Part of a small language model's weights: 12 heads of 32.
MLP neurons of a small language model. Each row is named by its layer, matrix (up: input weights) and neuron, and shows model dimensions 192-319. Each number is 128 + 32 x the weight over its row's rms, rounded and kept within 0 to 255. Numbers have three digits each.
Before each neuron's rows, "fires after" lists the tokens most often just before its 100 highest values on Wikipedia text that the model never trained on.

fires after: " |", ":", " ", ","
L3.up798:139126114180177126139146201088096183105182031190120104134143088165074131108123168111068088062114106104142144156171104162134136103158172127113173119120112130121130109081127119116145116170145177183153088069137057088161156087130140097202124107127102095114128137083132101071096143153091160138155175120184095115165103161147138131094164143107183135215115147160103137143149217111148167107139

fires after: "born", " ", " great"
L2.up1425:095144161132139100175103120197196127088197084129127190149141101117113086127043136148142138163151147118191105130115161193113140109155103184091128125113193130158108138084112137162121112174099109136129133064158167098138135132101197097100122139116126154163075179095097131087110180116077059145093111104136136109152058153079112160141163079103153111172117153151166153064111111146151125149142

fires after: " the", " The", " that", "The", " following", " |"
L3.up333:127146191174105116141073134135058156124178139110157096113099139143113089113108162132065168130192155108157087145136131168126133075154140105124154149130152175035091158054113107177117153093096098144161136089154114163164145159127129113060186166103114091173206166182154128109149085098140106141096149138142130107093154090101079119133143169124104096157090146126089126126131099183162157132139

fires after: " |", "2", "0"
L6.up50:114166161116109153106064143131182137154069112140126195093100206135170168141131101169142110150125117071067163123162122179172116153116099128111161155082112107170099119129192104147126107111091158142117163149202110062157134129104078152116175177165110096160126139142137112131156138148125094119168130095076118106158094163144180183125080153069153165127200135138159084105127157204150138125102

fires after: " l", " L", " C", "C", "L", "M"
L2.up514:141141123135155116128102104129106169132092133120140172144123173159124174092124177138181120112157117094145170142106196127134133041052110113133096136117127147110123145081106167089146192136187128077119150130176107122124098115085058169127183154127157050093133141103149124111166127084157139123164082106088084143161088141119158150161125076069063142152187177199156125072191105091128097130124

fires after: " R", " P", " F", " Re", " H", "|"
L6.up165:118143182137139105066182094151139136142116125096131125130136135125169178159126137127167117157162120089132099110155139095128156131122108160125117132086168119122110182112109073080129068077085126122147156072182122194083118112105184120175088089146151090158140174142163116121153183122097098117147168119086150102167167139162090112174148113155194171062163091142079196123118152108139146181153

fires after: " ", "2", "/", "3", "5"
L3.up669:133153124120106204169068140119144133113145106130127050138158154156103107114131191149159103135166106102154071182098135145107202094105095139084131168149156142105092127110127102101149155138149090134106166139105123177114110139106083145132080148147172028134055141170061111089134072120113128057111109114096125104110129069126180167202168143112110118134124125142151162139126133091098150142181

fires after: " C", " U", " G", " c", "0"
L7.up849:191116138103143176143099134154170152124191105134165172159122197131162188141109123117121137144154079091099111126060228119152139135097010145152148183112135170173120124109177078109167137115147090098162148206092128129138133125132109081064121163200109169117056110151160172105171180156121136180092130112115184177179094158169120136128150136136191119134154149125175126099070139095137149106155

fires after: " ", ",", " August", " December", " September"
L3.up508:081181117110110159114115047114107158092131092100087145133100076115164090140194113208161139159152152119083138164144145111106090083193124086124165145162096162155181144157140101103098112079084111101103120166226112127171126132120113137187093191154174101081149147111135136144104131139123170079097141098151158135074092150116181073152118124131140109120110119076115138120097166137160185056092

fires after: " L", " Th", " l", " he", " time"
L2.up1423:108089073109129153109116100076112104123162120056150126136213158093132167130149139115067071043131143100195143139141155137069162120194143107118141108116152105135107133173165148122180142054084163146151123152086197179100043117105077115158123133101151128081123141188103135153130191182113091106133103149129108141166142083103099115205138138090146142185161064143172133145152050115110096114140

fires after: " w", "w", "k", "H", " m", " up"
L3.up193:152160075170081176067146183099039147093150089149091163153124131181108184108173203151145144151126116133114090160085140158149134150122156138154177121118151157137129151127120155113122164130102178159093148115083086174079121133095101101108166145130176164172124039090130088100138125169078160133137122075154133157131177101118126133150173173190147130132196089161111113108152174187105128135123

fires after: " |", " He", " he", "1"
L2.up410:118136127087173128170145130099186116182182130129106115125127169083182145141137132158161135088134113060145121188207080123139142150141090120126146116175145157127071053135181149121112173150058160122144148081148173125149116147140076112035162111116202084131110061078132143095163122126151121108122158068080103063151192129099156142187135153135074141189121115215096121107184129178155124166151

fires after: ",", " ", " and"
L2.up1481:112114184138138199103100143146151192067108131130138161169106145192170076140108131121161117149190110086111112071131086091171120072117123163163130059168135123150108079103093188089135138081169133143068114108096145089141153099108071168146126130126064105166212138090097107094106194100070172134100121201147113054111134118154161079122129129155138141142124202142126166186071131147161128116121

fires after: " of", " the", " a", " was", " import", " is"
L3.up1421:135097147205137105113092124151106120158151155102129083154160140153142185121155141142138063225079149155114168133155113096197117175151070124118071088123160128163085119127157109080120152121149086136144076131120063118110160116090114093088075081151036123113090102118082093131133091113161118128138194061109110201144072133113115118127183146107100106130134116084141152120070107197055083087137

fires after: "\n", ")\n", "(s", " All", "1", "ix"
L3.up480:165146147159148129149174093107093126142169058125123148127141126160175142111174190099092124125174114168148118143113085172133041144100126035153130140134117119108128095121089123102105154128103115160122107139120171193140114101126133180138095140129121134117120149166171084135073099159141122116148093135180137071173170201181080138107170096124144131122131167133105177138113144149149099138125

fires after: " ", "born", "ent"
L2.up1155:138155156104097177128081129088171126134161105110130119137118150143114135127166191133118185157146132120179136108184079153100186126140140090141145109152175086134155132109153170078073136130134149141165129119150126094112132095118137144057126071099136188132182142090095137156100087113092156137125152156140084137139130117161134138085110164120134063096128149059114087200141151085166149150147

fires after: " ", "born", " g", " P", " B"
L2.up1180:140114154133144135095085186115182162077162090112094184142122176108112141157145141118150130129127106148094183143128087114118122092129130126147124086067119041069140181083095149115137129177162164122119079166158139118122122137159089183128078053119111111183158069068127103109155161108133136091170100177131123083100142172141152110134183125126154106111140182106144095172144077150117119141135

fires after: " G", " C", "C", " p", " P"
L3.up427:119074137135157123145135144131149152090142145126088184163157114073083166153132187091150154165149145147113089157086248177122158121136118127179129174083112166149187111107115114149122118131091125097106105178167105164143127101145106127122132091141137070143140146072151106098141182063147150122156106105108210134139165085117149146142155160138070117162113215104091125141088153191106115098102

fires after: " G", " L", " E", " l", "G"
L2.up298:089115092121152088160112110205079055181164156129124138147132108122092116145144176131112087041111167143119163182112151107095173149085131109114166043102088132134109146095162122125123113133113126105119131158098112129135139170147118112145055137151154126125129135187105195148048121157078063089122116129071136109127163122074143115129163153074148086126095154123172134112078155152112105123116

fires after: " ex", " em", " beh", " ab", "j", " Inter"
L3.up553:078185117115141140122159134147145173095203157154107108131096110155097152129073073152117115141129127163174111123112124127175087122125131125179130152117186163136125159201131178149107091153143140128102153147092132145068112093085061111104098160129133142154055087111098125162144109098121158138147117123138106118132147127115110160121089153072085133163141105160090103157177170115145173141039

fires after: " ", ",", "\n", "age", "-"
L2.up34:157132174114155173106118142114131136103096071137101182137155169144114136150099151136120105151140139128127146046157187119089128126129130153094122129158135142154119193077115117070150111169155118108173111099110172121115101130149135116110138039093143073127127122142141142106118158118100176118138128131096085159092106152123103097127068078133131151158118143098140056060158118147146161107155

fires after: " p", " P", " sp", "sp", " F"
L2.up433:125154152110149108124152105107129066128134150097083208127132175137136109146183209105137132142103120091141092086107133125152113121191112112125162122167152145123119151067159121159107039144123138149128150185137126166141147140137103129159143159184099125150176128138094094110066118108148207148068117088118158152119083095121087181140193133066129155155156129093130115109147122113119114097140

fires after: " the", " a", " an", " his", "The"
L2.up11:119068127168122140130124108143161136130152119122139172163184176131102145169100151167100039144120104156136151127103102084117120112125114097097108127196161127119089142137124177133101134153164154150176135095150080083143175157129109126091129136081122118187146166159190163139105129163201167104169171151057108134163173071143104090124081037100111152117118229113103063136152188120080160137120

fires after: ":", "N", " was", "8", "″N", ";"
L2.up994:131147121124142133166159144092073117124176130115151139091138185155071151113109130129161121107145101144089151084118135153161153189152103152127146148187172186108021111085137128094095087061146150170083137128095156120160122074166185143092144096125168140114169116111147115169079136150093153136195026137122122084156157095107120111048105120125147096108151090169108090150161136106059123138183

fires after: " |", "|", "20", "\n", "19", " "
L7.up1153:108165130182140128176127129112062150132120175080108129147141115144129093091127047186125155169119185080106113128108112170144125184091139143103106191115063093142074162057104122157110116113160124130103143162165142151129181128155140173099073126133137167117100203189220192156102136155101158088102036128106126185166090152114151116053107075124178122171089181105138105197153113121140099160169

fires after: "|", " |", "m", " Date", " v"
L2.up778:153090096149088096142132144156105176097089171136114151157129124182131134164113151099143129122107089143124130172089126168144117166171142087097105130162089104080127100149137128149119151118077108176107190146170090101147135043143193151135149137108160126134124121147135173147188173169149098138133199117142171135157098125107131100151128135176067211136158109100139096077125167110179126152064

fires after: " ", "–"
L6.up933:186149146146175136147109092151099160143114146198165139165152126183136116106161102195121178128133081136201078125112140160149160103085156145183160189078146162160090117116139118113111164123151139114128113196156088111106102160145103219118104096093153115168066108118142134043122155167146149132116137145112112140147112132121119151141153145194129131109148050154107179144189174116146122138100

fires after: " the", " e", " to", " of", " rem"
L3.up415:087165151148121140145094118099146109074096138152119186128128187142055060048166110139103187177153076090164129073139142172113157150117146112175099145154088129141174108132186151139103076168169108102098133123172089102089073125148168198169148103102145105094111121098160132139145156136150196085077131106113154126112110140125129105129139113103111079092106069130136108089111125178060209138130

fires after: " Ch", " S", " Sc", " P"
L3.up754:135152084093107199130133022150201132143110115148078093128169072153120146109190100119116074175143124150075160112098119158128093079132111123140132176099144068147098109129101110130155127132115134118170182147112168109129106126141124164123125139118187113140188161101190120141116138125116163118114108069134158136173106137097156158099155145131131143122115122102110132107099163080133129104098

fires after: " w", " H", " h", "w", "un", "h"
L3.up1218:128095128082141160092138155167092115138174142088102106127129076126133115133114201111190150133093163099095121160085157090165187094130116124162113062120180090099138128136119182142149102136161131108065117105102127145110157133167118097115148071055115147107183121156120116077137136135087098155099127119109144107149105104070130124138169132155168135090114138102060139127109158129105124167164

fires after: " m", " d", " V", " M", " v", "M"
L2.up794:109146128142097141105125088175064085155057097113091127120195105133166122127121147070054115146187127083148131146136122115083080114123098165159100121097122185166114111170164119042071165120191147138166122146116101172148161221140125064092137104107154127121097085180163083079098198119166130104133141112104137110147091157115084091122162160147139133117158165158169157157130156095079111095101

fires after: " |", " the", " re", " p", " For", " P"
L7.up1395:076130164134152189219146154088136140051080128129164160143057120154110148145119080080114184089131087136170133089087135089141195132101113132093134117137174093172106078128203089188108122118134164120126132109189166147165186158161117117120118119133137125174158078153127152111114138085124147170126133099110109112095106100074144189109183100129121082145152153169189116105123146156127084094108

fires after: " the", " C", " b", " B", " L", "C"
L2.up612:168150127163114156149132126191176111104190163150068074135087179129107146120132138077087102157112098136113136177150130143148129111131074121168110083131172123156103109129166076140191093159181126110116104140132147119117091142164078118141124129177127160185181062095133101164106149127052181130106172135162157147202109117143162104153153141113157105115140124158117153131110137113189136123074

fires after: " F", " P", " f", " p", "-", " pro"
L6.up28:148119196129121149089154170166129061116111127079130161098108077129154146101195110148196127118141111123184116069136130101150143140129132073135059128108123132143155132096077105147112199066108124077070120123177118162174097100081076150159123070105158143145119192079162132084127104086216056125108172111133059155095151117097080091143121112131133124081103145103124124169151161082091133147133

fires after: " ", " (", "–"
L7.up1289:115095121108126104184127061121163155153131095107110121098095155187155139142144139065157147199193180092119112094123079151130147123111120144120095165145141104147150145076129152119097164166090139133173158118139114137088131109149158102084103139149159171117131135109062148085125154130140088115127108061144147155136109161131088089145168104114225132145107105093167180109111155133141146109156

fires after: " ", "."
L7.up1534:136152147132130104162040118095168178166140147122081111104148185142127124167134166131157169166153146087119189174126123186116171117169099120084144157197111158109140184178121138098118153141144107105149192109143100191120197113142134145127123176145101112156122188154161121073078101076147173183132127163113171078117076141134110156147097135148128077170151156132110083177141079108151076206169

fires after: " the", " as", " a", " ", "As", " so"
L3.up401:148132158167059113151164117117112127145133112125141161166182126124142094106162134148097026143134099151108128166146095155132120138151105089130107116133129186123139181153103131195132124138162122136169084059149089130114142129082163203120146143130124063079128108133116164108134135073190127089107149106154122093126181097183175042179134092108106135179161115135078149143118140164121093118140

fires after: "ad", " cl", " St", " Cl", " Gl", " st"
L2.up294:160139131109094092179100112169105157189181059092097102182102107145112116164178122139190086124070145118115204116069104160107109157117123073090104120117163171149131063122144117153108138123145135158152110094133119085144127125141137162115165090132149099165117120134130140091126147153085095146121136175114132111157049138097140093098115139197114157123119151150114111145133104150063129133186

fires after: "-", " votes", " Turn", " a", "ok", " m"
L2.up1000:159081102145156150147154141152146098165132129071146151113147100105182154199166121119129103181174116134132101150064160148181111142131111118098043129143123090140135147072084118120100122135149148093113110123106108158131157106223163115191158075114139182108132190149035091148085138106117110126140149145076177130185135110148139129126080105192115136152125112118221126111158142080121155143183

fires after: " P", " Mc", "p", " p", "op", " Ch"
L3.up586:078134107098129073094099123134149187073115092106155107173080104118116176148095141119142117156143143107119139129175197124185161124083072112132131068166176111157200133137112140170102119132141192177135141077130141106109169177176092163095083140065101087164099116090099160125119142102113195113109111136180104124093116102146145141180186163116141152121125081148118096116098104066233151143159

fires after: "-", " |\n", "\n", " %"
L7.up904:109163119118126129055125061116120091165131126162170175120154158147171127190093145188149180147122149085099079064049193167123133162166112138133132108143101142131133176138109131173154153137104127108141079204107140143181101175122116051098139077130138083159117137128145100119142137086112166100124099178155145112131214139098101092150152085142155207127085132153152125053108113097157127171124

fires after: "\n", "E", "B", "″W", ")\n", "one"
L3.up293:149151066113095162128110132178085121085107151118112130135166120133154148144135101110130164111139146128162097159148181142098113088127122176160120104158122116143059133129160157123113133124124217138068105111127122134129113099193049076116147115197133100130081149078093109159139170057116139172169122182087141159185198132102084153162089103154169135175156102131108120099122126184128123121104

fires after: " C", " P", " L", " F", " c"
L7.up686:169158149125172081137106131118117152124188058150168112079115120197127170156137175103129127142126094110115160100116166112143175164147093094125041114110155127081161172061133145123124165114128158155086119082121107164137124114143068139178096126147181152197096129106139088099145156123138123124097105113124103140120126116117076132188124102148122120104187185118134131105165102143131136108090

fires after: " ", " the", " on", "19", " in", "11"
L3.up1253:168118127141138129097128124129159113140060121154197123107127125131162124201089079105140156135147089102184059150171109111094127202130131105145093091089153102149091089119162155173105102110112153170181115101127116131128134132069146103137100104086142127137162116133166141122090124128119220144128091152151169100117149106149146098114205099113128110096111233116149131138197039172134139126143

fires after: " ", " was", " (", " born", " April", ","
L3.up410:096170157075122137087097084164158144105095136115139099127098154116089098162115160140119136125165120098181142156062109094161072162175095082122125172161140143133139097117143082134169147157113142101107124106153095137090139123126119124164093099095148128166066173122089046094137133137078115094138121171087128130128048127141102095207140109087114095149157102165114154123066068089150205060108

fires after: " |", " ", "|", " rel", "\""
L7.up1323:186138145155094069170190101159088136133143130128120132131144126142127124130110095068097095096128066091045145137141138099135144090158127058122147134189170105146117087102100099136132155152168159163157138151192073122105008145104145090141152042146049089145157138120154120078134137153137133134122128063117100086215130178107119143158157134151066179113109082095127085119141085132160147128115

fires after: " ", " the", " comp"
L2.up1349:117129138138131170123100121142128148165159088095112158150101129104119129166151168138207144176103066109096117111108050077151134124073153135105129107093094108129110105108147145061115165124108142164089203118141079090101187137089097108156088088166133099136161079127135117120123185175135113153155129153130162124102048124122083182149138184107109050151104119148125119187096140106142135086109

fires after: "\n", " |", ")\n", "|", "-", "  "
L6.up1071:162115114109140147147143154123103167117154083134138113155122115104173137146168121157132107165087173160205150109118163154082118105099105122165114139138129136118081121108173129203071117113157155089080169149128178114070125156088129100173115135159160152138173195110120080108168142090051104074138103135112171143083164093164100150105140129071077133119150108187115094119116138159140163148138

fires after: " in", " to", " of", " on"
L6.up986:158137091133168072110099119126175180098130107114124159106126153095090103115118144058171177151140169082188131080067130072153153126106125097141126128181075166185145173152100060101142137156165092116160165107172117176087064130135149150090102108146136118156171119064116112169121120124150174116115083081145129167138080139086084123093163148159132165134177129172202142165083128094103133130088

fires after: " an", " M", " m", " a", "aly"
L7.up434:089062113145139134131091121145115108101058094125138102149148103115105151119149134140172149188139117158094151123100084163192031126094149127116088142163098064050160148061142135180133162172151161091141137127124142196117126094185130104140126171151144140129079075163130104098108213164172096130100148181100187168128121140136073143107113117117108136155196077162136132146119148111121134088147

fires after: " Mad", "ath", "th", " K", "od", " k"
L2.up804:087131142151104188101093125112122093182165123147156100173096160081066094103127084124095125070083120084114093130106155176178145131168120147090141090177136126151124164159132134149154145135136137161140102118167151064089141114108162129143113112150108179153172158133122133091101165071117162126163124159085105115063155124111130095102131138118144113200083148140121125167114075138126168138091

fires after: " the", "h", " ", " The", "'s", "Th"
L3.up945:152111168205145072119122164124125055160140145065071116143137110159106181118105148123079117178150138132146086145161119121130122186115124116144176168165163074144087122127095144158142139113088119141141126083143084166145083176087171155089183103177132194183124143127154084128136158097173182148174124192096109136096117081114115070126130120152098080202114180129115125128120136153125082083088

fires after: " ", " hold"
L7.up596:147152115170159130138153125134143157160136168095081087129108120152124203095136137082117155179165124173160133140112097103089172155090085184154091121136148109154100138158117118041164183124156037094111146128165079184121143143116086070139147123106150174095125140109149142116146159146158123128146190124148146170098089128126099077135189124110103155128131162143158184163088143129149139118176

fires after: " the", " |", " of", " an", " in", "In"
L7.up839:159180105172171091131129137198092110135098081154097089152125143101163171086177054148161152129159153171139139120161164065129083147146078134160075106129127091111094047133122102109094128130150148120138143188155129125148089117133144074124063136125119106080158132102159135118091118090149157153124092124112143119114204085161080107141152142100118115155122117150145176201138088096108148127145

fires after: " the", " The", "The"
L6.up516:128108100127103114133106117151108194121139098085137166173105122101125138157116132123167156158179072100101159112113105131130072132104173150110067137180150119128113108161101110119150120139169086142142138142199121085180147151126116107108123161070136134126141084178134167153068104150114150108129135107102101129114092147104080112089129110096051040044102147103135038114172145108116086119072

fires after: " M", "m", " m", " P", " S", " rem"
L3.up1442:127151146138139071110127132105148064149119102119134087156125109146144115146143144114091160152187103137141090169107139063151128096096195095153102131091111145129143119106148145000147140114086101102172213098164178161158183169155145159061191107115109154146150194173104141089103125138179162130154114186095066082126097116128170118057138159139139143103167132127117166139181126123109096095098

fires after: " P", "-", " T", ".\n\n", " C"
L7.up1122:167104141107142065188094086075118110131068151130164112128092154136123126105097114171147154123168156177115157151165154126104161142211137088112139153085126112135154145073120119189141169061084195176083083127141143119157069067152112087121120118186142104185114160108179146073110159135179135172091126118219132187146102110149102125148159130131172137102077137156121146124139120115177084134169

fires after: "20", "19", "18", "el"
L7.up1517:136185153112143078135147106160187123122101163113089111088121110225183146093161121096060188139173139074220147113187158146137154169092140099132151114091078119112098147139074119103128179105113107132077117084090143150134173162185105180094142137143200167135100153121121110140054080145154127163087093161131056071098083160145183137187079096142115111147082129095114156135148138109111134164095

fires after: " ", " |", "|", "2", "\n"
L2.up827:161066115148111127178116211169091165134163130149153141086140116154052134130115110135113092125150086144114142157095141125134128104171090107151143094106096112108130126086143114096133112194085134146123093124115110091146153170139097167149145122158118076147155064114109167120145171169139155147131134202108093132122160182151066141147072048103174122186111137088059115129153156093145091137199

fires after: " |", ";", " ", " /"
L3.up589:069127148110150169160126174117166158130132138175098115099106127077133114150155104094140123111153105115073104117111156097171115089144145077122131098086131112135075084104146147098094071087155121110136144101149132125114127106111166121148160124110111117159126139120117138091119163087211166194184156135067127193161121116154110155155134154129129084136117140155138053085165143118178125071174

fires after: " ", " |", " Team", " lo"
L2.up225:106128170131157091116162161118038165192171136107089175153077186135122141088154143134129105143104102081152117152164140101130114139178097108097132158088118118155105122124164122059107133102118111177199136114114135131108094176115159178102180099127155123118152117106120113184159157117212087162143155055159025168191129092133130133068164143119125095135163150135125151142152149193138119095162

fires after: " |\n", " ", "20", "19", " won", "\n"
L7.up148:136151203144083121108143110095177131194174172143150153182160105117129085096137159112149132092144086133126127090136115132126194100136167146103081131125150172171127129152112083115118096156125160160176123160089112092095126112161145145146143091174122164160101134125207122131168074108131172071093141212155183043134116087158132157128105127086155135124157128170103187088129146081130156086092

fires after: " c", " C", " M", "C", "ac"
L3.up1422:121098152143125122102135104143178154177102120143108174146106047179157179176119134109118097170156094177140107164123165186101171132129150123149135118108152061104122211157156134080105110165082133146141153147116133097084110149149098077111182109168158075154110135082125186131118095171149151138090124048131084145105158162120152116169134161177135133097125150103120125167177124120126083135154

fires after: " St", " ar", " Ar", " Br", " Con", " st"
L3.up518:079121122155125137079076106141088128113163065101104159150137134120106129114174093135129112161060126117135178115084133054121125122071113128068107131151169097051162139123169151124132119148099103048059091142158174134148157127103113180102197077124095094172119062180186146089126103122096103135143138133149109168075096112125152080131177144103096159131160102088142134143159098129138110141146

fires after: " "
L3.up690:129180167105101131158115138115205120146068117184131173154133087132079136129170152158085138193113103071101135084131144102169105113159186105120062088107138181110149132170130120093120148179149139148111189147176086136114161122098123109108192076132133105177134098120143140155125060085118134103117165101081231161110072125126086146089202112121115111186104134126110077127165047135149122135208

fires after: "-", "\n", " L", "unning", "ed"
L3.up688:175132171090114182095151152154127128152120115138124151129101083124161114180082068148148158115125145174132126128101181138101120153162072129101146047147082079139096140093115083094136155114111174133111142090115129116148118078167152099152128155123125088161096152109115122172094128126115146134196094159064173109081131145061063100091143092178149124196143150168108124125164110099083110143106

fires after: " |", " ", " S", " G"
L3.up872:123139131188132114104196062187068189084078155140109162154161091108187200083152133158101146104096165136117125072121130110174052136131121099152109167142128045148133141169156110061131067173140131172150151132147115160117114145128114111168135118111147123103071127113140174128126159115159132114150151093115081129141187140085120119150147133134123081136105084077147151147141117157158120122176

fires after: " |", " B", " L", " La", "l"
L2.up1085:128180079142106119101096161170105122123160132106121082158158106153096177126185117139102092179132104192172086133147084127103145141104158184156135136130110077167089141122129074120149107154157101145199141114106117146150061151171183127111160066139110124098094176130125160108096138127146158139081140115085097135148131097149151119126145142153122160203186141118219103137155154167083169104100

fires after: ",", "\n"
L2.up1399:165152174106138146094124170079156143194144157207148114168117102111125117120121114110101070139186117149160124121143163102068147152176154156107124200139112105128181081171088146113138118140150192099150154118138087128170126133130101135134119158105122081133087113180056229144111135076182095074115061147139146114102138077064091110100113098087163119096132108241089092145124124137140208158114

fires after: " |\n", "|---|---|---|---|---|---|\n", "|---|---|---|\n", "|---|---|---|---|\n", "|---|---|---|---|---|\n", "ital"
L2.up428:107171100191159127145147136098117134097095227129166151118149053121136075083114104173135120069121082158099114112130136116110213104154132184161087132118104148107175118169168075111103188150141203147133133114108168130090116167084166085102100114126118135143127196143125149102137189081070105130157149120106075177189116124144121134122119164110137097145122098145126174130127132059178173147144

fires after: " f", " sp", " p", " F", "f", " c"
L2.up637:122062118137172165144139127207105157175150092114134115114120143172100112131130113095091079205136111104174137157131160129115126076176104050112068149096113124065159171127143120118090125030083082096116172132139105143109146137112154143122087089096140063177121122145088118128121164128130126107118134135116104104145140098083121124130087147111137077134150178104137119074127108128058155121189

fires after: ",", " ", "1", " such", " e", "pec"
L3.up1360:135177167144142144179149087124136090050084099137162158173214149131120097080165072092172106144167162148175082158107136166172138112066087087162133101180126114169155118006081134142122095147147125150109115166141106184083104125077105156097105132115152098177111116084060162069125113183147118098185166155147148106141074136134181152145089103115116068142169154117175193089105147044113136168161

fires after: "\n", " ", "ark", "-", ";"
L7.up373:130117159131128217155148057091196136207176037126092168157095158208097149082144070104080121119136154115155152084141111109166102121188166107094166148114110134168116196089086096138052160173169109117144143161150137145071112144174159103052125148137149102106150123089151144143098120067064064096103115075113152136192138173130139139113107118137141126140161116113133133116113094097075159083176

fires after: " C", " c", "C", " A", " At"
L7.up1376:063095160086099089071131104091167161126120088128093163144106159163164132110191169122171093167137094109100062114110179122201145137170139128109145161098096106116155198142168105167145183142170137136191122128192116157161128115151101153132135141138181147130079090196167101121094111117149162111143094103152118138158167179108171100165125086137110178176159129094151083142128139119151115110074

fires after: " ", " ("
L6.up1519:078150157149188103145130152121128178131124163137087128128132152131078133134150122128168181163146157137188114157104054128171152147090138105172060118163118113114101069073180142123102164116116147141109158130171135133138179165098126119107148130124101184099153153197077094079115132182161159083150145112103128123082081076161137128080096107117163087123145141128084146150138079065197172111137

fires after: "born", " on", " born", " from", " From", "rom"
L3.up1491:114122132132070173162107155128169136120164088105106127077110038088129117097138143102108079143203142124145135130066177178138130124163102105153138188133161131092101123067093152148106151156092145113160145170212156119078089062141165115075108162135167132204115141123138192149110112080132096164163130124119140131110107116154149092130166126094133119134141145088128144168114091150126156134131

fires after: " S", " P", " San", " Sal", "u"
L3.up1189:130115145115156179160114170096118126099148102099140148139118140123075183136148143083200095116166152152128183132119155179100152111110152082144174103103123121166135115176115181115147111185113111129163139131116162128116083136113155135096138147068140099112122160134148098110119204059077170133150143113156064160145064148056156172129138079147146223100155115117109118115144118106172091089072

fires after: " c", " d", " b", "c", " C", " p"
L3.up1032:129188139110095095120066051189102120174157112206120122114108123166136158138130122049185118164096094138143102169125146152122116093188084161134117125134167139134111150156062086144151194168127146174174135127108158140078092057183165108180133152176108152124180101141187125157142158138106116109063110151157062130125102081135112128083165140134089085141136153126088104087181143146115143148133

fires after: " F", " P", " Ch", " f", " C", " c"
L2.up1431:085139133119163146092151141170181129108133130146097154143106169182151164099118154116175137132108152130145124118126106120151152146146119142127147114146164114109157060132138158122113094107190165150157145099128093132103173120153106135119090114084123112128102140179147208088151112062111194169115154096124146200120161131053128173164117101098118145113145104099073101129123102129154063129099

fires after: " p", " cl", " P", " end", " d"
L6.up497:140151182131124129129149150141099125118213125105150161149106096103111141169159122163122124147151143114132121135141054134152209159097093159114144121025115075151153161138146065102106103207159183108149145134175143119092179106161113124169157063138072191145193096127197107130141165166124154144113044105120086140168159124045154152155165108121164203142127151112135117085163100049176078155072